From a checkpoint of a small transformer trained on Wikipedia: MLP 704 SwiGLU, rotary positions.
MLP neurons of a small language model. Each row is named by its layer, matrix (down: output weights) and neuron, and shows model dimensions 128-255. Each number is 500 + 50 x the weight over its row's rms, rounded and kept within 0 to 999. Numbers have three digits each. A neuron's up and down rows have the sign that makes its largest values positive.
A block is one neuron, or neurons of one layer that tend to fire together. Before each block is what it responds to, as a language model described it from the Wikipedia text at the highest values.

Proper-name opening pieces. First word-piece of a capitalized proper name, mostly surnames and given names in credits, lists and tables, such as Mor(ales), Mar(tha), De(bbie); also place names like Bar(celona).
L4.down148:462521572529625575354507528539491462563436437489508528510520478482521445503545408548403462521393399491482545511518491454500462436546503512545575511468590533475522491389484524528407490584569453555507465533493533520455497511502658512519497492429460512572425539439532529433555528510508584478472394457569493402557421546478542515548488502407516513400490509486609507441425421457500518537504
L4.down287:470542536497556500527575365587480537592509541520425508474577507535612500496528480537471596441502468543456467490527498488421538488560468399560557602462597488498553446496603530508518466480509455465434542543457527447478651553496452430467429510417526497535489532536506482526525473503536487537643534445499485458494598544523418585590519497524454480530509567529530407434367467502557520451505
L4.down368:588591472431557538569524485501549483445462598515457496455423549503516538484478396557514478458577405493479526433539544416485496573424551559517482547472469473499466526445511555500475465357461444551451490503452404490407511405504465505479426476477580589452466500499457589469450399468535574418589468490502506524478383498483490555570502452495489462462496500458438437530468446518521505492503
L4.down603:517499475476578512495448556496497524511578475510488512441519481375489335580536612510520505516487489637494515474490592490462524418514500541513533558421535537456409538443480527518491467594492538534518455502431536553463483532485536527516536525495573539512485488520476499479451484497605484529490491606471492513458533453549507493530424538467477413592623527527515471485423500481441426513496

Word-start fragments "Cor", "Ear". Opening fragments of words split into several tokens, mostly "Cor"/"cor" and similar r-ending pieces "Ear", "Mor", "Nor", as in Cor-poration, Ear-th, Nor-rie.
L6.down465:485483532528484558520461483509548494578407523489551523519486428547573552549526427589491486481465488508536434515551461546386542482497438462508481510459635465557495524516522502485584583520480489405459479406500559534454536492476561498522503511505502446427430447564429540499486562577574495486501629504593476553422523476494392508582487550434503498474504478491571571513433516493543475478584

Opening consonant-vowel-r syllables. Word-initial fragments like Cor, Col, Car, Mor, Hor, inter that begin a longer word or name, e.g. Cor-poration, Col-ombian, inter-ior.
L3.down3:537447653526508589596409399538414519443482566539477482473400477536484572556485482532512508551466579544509611547428476594528475443566529530522459465466527563504378552466447486513545478439545537474614523534482386513389465437439586564584458505496502516500512488457457548415510510523488502469516508480514431485433459520511581512448539514434574581438510423556507526510526506486383452498476
L3.down8:564485468503484539452537440513515497486471436477487518669472528471477558488614489489502462490514479386509512414525415505494541515490590533534512421496460513516462475484497546410469523537423518484484565454462591540570504589480515537506508478531470506487539521378475476515542679505536554543516525486554456542553470442482462497511438508464459479531543455494493568396520426484486513439544
L3.down94:427439533482432492585512517525478504471440463451417605423522444521490493419587491454502477415471490375427411509350557503575497485349530519466442554542544527514456459531566432520563451520576519538513438566494448488403457588466463519489464496501523426503494517595528519531509528557487550521440484522443452489488449485470488488479568462526521503552487578488516435470429458422459456513512
L3.down149:516374478480518532529407412471532431472485519495400506510559431525409552567525465474496498439362490522497518539525539416442460548478519548457486504457485516530622510417476495471459503467577603375505378537495451525469486468482551531520529463476532575467452512482440394532504549606494472526604512536477497563477580497525488527474467483548506513621545506492533504449448436474438488520474
L3.down190:555498496470454506571509451379531463518553533424453535573429498506515597467568497488529468414509564477468531539517459591482571462552586584635502530453436518509434485536466463479459565552458399466531480511548545537426481531488483449495498534604501420444512420524565441466514528474459442465477575533524491464482482480508531496496498462409443500437507421517541489506407454485446532465449
L3.down238:580454475474498485577512409556534465602449500485426388578484482533501540518532434483505517511460572536527518461463430437466518439587497454502422549526507557536370465536491611480473497443520446484515457490501551463452594474516499458504481519454541532522561534535558523455568589499491570504497457538464496518401483447402507461498500456523577581433478443516639467500438515524485443478510
L3.down241:431530419501502541469549495481512483493548533554541553551484531532542494522455490520492516541442499540521449484453436443514446537563480501576459481445492527496437490501392440580354493490506472615432466501536435493465499570523492521454472476475550507481463447541521519554434562476527452534568568535537497457594495388581508499512538506551458562517400590539531516426446488426519445520474
L3.down258:590497489478524536529505465514421537439442565541506574548481471504444453497528384567468478512628554406423415548527436476481524537484557407560510506432607460448438562583483551500476538516453567488528434409480406502473518517432471558457501509479464482505525493567540512494502448492558498485468489442642483447478442451475471488546503487488543527617495480412469582548487471445523492466533
L3.down262:450514507527519421507484602587495575413578522512537387544466518458535482404466504479447458509586437553489483514533498449483488480510470503503556488429507475445447463588474523505405552499425625411506510439531482465534511516556490588439466479505481453495467514564555582557525471484577463498511449398550451503498550570494531412500537491594474463388486431517505634538487476476536410431418
L3.down284:507501410467578513511497465466481472627485478532399494501475552482491486624516511468578540481546527603526526526353466516472521433521562583529540569459484456445427456556538489498496593545451460447556486522525439439426483480473560556536518431510464461555613533482542498476514550566538579515454551481512455485515493527459475595481462513500485504582446455503535537470439454423454587530483
L3.down291:524472484392518502497535529588435445469446536451476530453534527548469509487545521441444473549521452552443509506540530468506497468522536512426515490485483535519493455456523479587503486512417516586472414428555560558454470473435410567521563484489463500539489452541476493519452407483506578519450511496507604548400573434522505522478544501569514487394486522462459464424423492491440481520490
L3.down367:436503418543463540525492486461475449463496373579537405470462552517544425490547449517561478383486450505557458502510529538522510463498473546553499519471446495571525559509385503553513521444431497451486449493385411452537498425467448480561483485551451475444499493536470490426479383534495536498443528489502497556505499589455574523527468468601473498416463461497480476425532496540483526455491
L3.down581:413517450509596540438568530539543521551573541474423526490498507471475491577500442518436519485608551548490575599479444488485522571538537444455530486469487499487434568394479512511456557568430479462466568453488416604480496572550559544570483503436486450457471488582569520571485485551407429524576498463505583557522460411479554597478432489481505519545517488453463551537571493517471452558492
L3.down637:475519527522423493423568480438456338461467498510521590502496473479488507571573459439600423463464467530562479502530524494479458520538474508495601451490512488489484481515494520451567526390584549507484476418520570601475526467509452602527502456473582453493516522502530435449600483497430509504545383517474564384418542487561463576504417521441523324501553465450469516548467489575379561489482
L3.down644:636470538546553464585501489565511494558459491429451548555593536549469461554558444613484505459610551539573471480549477570508547523484514551535570515394600514458552541499422578501408519473541468523494542393586530512518486507537523556423496427533490524523421608543470527465536445448549458436515533437477460486549484457504601554488457468482465488622489443464514553486507439563441437516523
L3.down648:467472587440506441464520507461514501552585500606489606526508549534424484514447542544586542522589461514559391444513497509498570468502487499477529476460521551507472554485462548563477542533423515512446509530577472591501521584620522512488488489525456500530593567567473529524528452484509423542474517502476525536539499508474374543491498557507426486569576476451513521513540469574501528539449

Ordinals, slashes, d-starts. Ordinal words and suffixes like second, third, 10th in sports and rankings; slashes in caps/goals lines; word-initial d/D pieces (digital, Due).
L3.down15:505507392454465515448620483510427566522516509514412467495493531529432524553395408502600521616549549462577466387452538467563469477485556489398480459503502529456414578432517490492514590446534479498495473454397578572513550427485443518513400509509618447499486537534512498496512424449470544504529303505501527531541555501442509478440533425497518551532462533484526523426507453634497505495540
L3.down18:544517491505468505546485437396483471576573490519488466517485531585507445475458500505475457486460525442518474529500597428612532399482473400418508438462397572388467424390506515495477460557476481482538472539405599411454564537484428513514507549517554518552522490488513555431533487525589531550468504394501485563450515592540625535493408521455442450464448493578445474501557514529488503477482
L3.down30:609527514582505487476523419494454452501591428541527517504520496502432554476489563568521555452493442491453506520536456472463447355511518561471516556485439480527471543542500487472512516462547573500479502523529540455512470552491464469520412483522494547510473437527449520532476414444481479544536489462469501485400503540462525533496530402465406472413566461523495443499503508413522511486519
L3.down39:448499478498464509476481559547489585419400475474529571447499504477509459526552567487534414530451476543487437573466488566552497474502462498564467444483522567537496542557501501518484548460512532450451604566562485506482455519426453448467574533443476459541460560419500524519402608478400497517486527480558409428473451534554558539538586536457499516522570537535416479540510546510536419482500
L3.down125:462568474531496539532480507420494488484423448526457475482434361551477563523504502501551503413508464567478427512516531487564466491564434461496586526588559525611501505568497467641472500493477542417569472432458534490528468485504504497501539464467379578500434462491497639600497469519624533398536503489447535530553444534461473493450509511499538503426409534578461511500405489449491433501488
L3.down195:483475420512526516548526457504530510523495569520476499527433497529522549385493442432457503549506515462405417602492432516523534514449585529489466488557596508466478494486520579547556506539411525508497450519507511442506554527489439455499512473402424601472434449526554502495498591462527498553438469515560508499449486514448497488455440524485469517511460536372514571461553548434431535506543
L3.down216:467437491460506466530518426512439459523537606627451486556537446559488462425544590499552491468554532462451551475450436462471459432598430576505454470530491482481537520535498486577545511556524488514470480506485403452459549502572486545530510438547442523455519542483482508429476478527447505420482560530481573476470494569437517451425496491464542496525620498535508544487505418502578427489376
L3.down256:455583462386501463495523457462523482508481567523426602525525446425430511382467402469548511511455542475579422557498536485553566531467467493517518517519469362418432580498443478512510513555460431549479499454503532482490469522525537609510508496426386473504501472431446534554488490482422468518400374485532481495520565544479566486483478524452506513560487436491511464418481529564544512461558
L3.down293:470455474547492458514590480529580598522518541496478500526291522510429517469511551422614551493414536467544588568502481487573445479556486496473384525491550418579514571509513563479465507470519519420544444506472502545495490386529526479476490551404526456465480445445426553645533476583491510490516412423554524476517581521574517456419531465526491526547531539447506514525472434481463564511444
L3.down314:540451435469472424528445499479477510458440606439560505475552570478562432458478603472552446532486487551432552522495503475489507516537498420494571446488495496460522516520476543439545560506572483448539435466441512543615417479472552515452515554415504452488418543449460551498477442560422522327466572493435430622574493448485551461437548450487526427476470463481514524525515559526439477474490
L3.down393:476514555672386547526538584559576513472577562487485517470476463531509500475393537603484493503506521514519447480549552419440529557559532506514492470470485501478524554447482518466509592452451470456432512519526531506532447476512491481414587529488394402575351477507544537509550522596422450494502500515505471455559455408422449511419500473465478592533425479519437516512515527533546507487466
L3.down410:497418524527403445478514488441463583429499638455533539529569472452453467513609510486512541475485564557555467470487440457514448485482517521470537494482500554552551452507417541485504508514599534514492444550437487439397606502531457493415512513528420551434471572525424459565560525358531518514530469487509568560507461495482471477520493460442536476406552455516449428526499492561500463462504
L3.down473:560497415532529486512467504504583528508423551438472531505429560483573475449538411529481490525570532529407550458533489379560590503511558456443496479558424410527529562554483477502477537463504493452554477381544556536518455616515473532519404558490431435479515534496475470429500517554497537500453493525538464411470582530546519500479561496478499597424536537511543493495574618514497525445451
L3.down547:468466475466549529541582505536495561391522501553515478590458530485420529525528490428479504649493439594630427484382482453556444535520475428338399481529511564426496485455383534560549486565529538452578475362508442569476459551596540542522513520518538518492476533531483556486463530508424540509510503513474606453509393564542544423476500623425458489543511532481474441563448465468475516482534
L3.down589:496485476478487523576570384544598507538445504393487485510515497577497552604429479455551570443557462427444502489513648565456486355509568548399507482519542490423491508407409500458541406482561617513473520427442489531567498557505542465396540501553397497576494448583462473467537526458459474494510491503543539493525537504459531445528480592581545472477617506454444469485421496530438477532525
L3.down638:489536498461442527547413545505433481506429411397488474553563506489482573577559360517458436545491456593525531386529475406366488529581438561472475514454469502470424578473496501545504394487531427504516544506523454444523511439500443482465588526454404501441533437556491431496493542464531523554494452602540449550518510553492496460438526475474526531441572483475474536485449591500587434481565

Ordinal number words. Ordinal words and ordinal suffixes such as second, first, fourth, -th, -nd in rounds, legs, centuries and wars; sometimes also left, right, de.
L6.down112:523473585518454447523505508448513490522519506499549491479546559571489446509534534441481394430488545454418474442475459530522464473598559453452531519490504426484632386514492540605519499485558575493440473544539478448487446524533529491485531541497541470408499568422504573553536512502496537519486498518487436584507498471504541352475559570476549537441566511588594547437430498482480444411467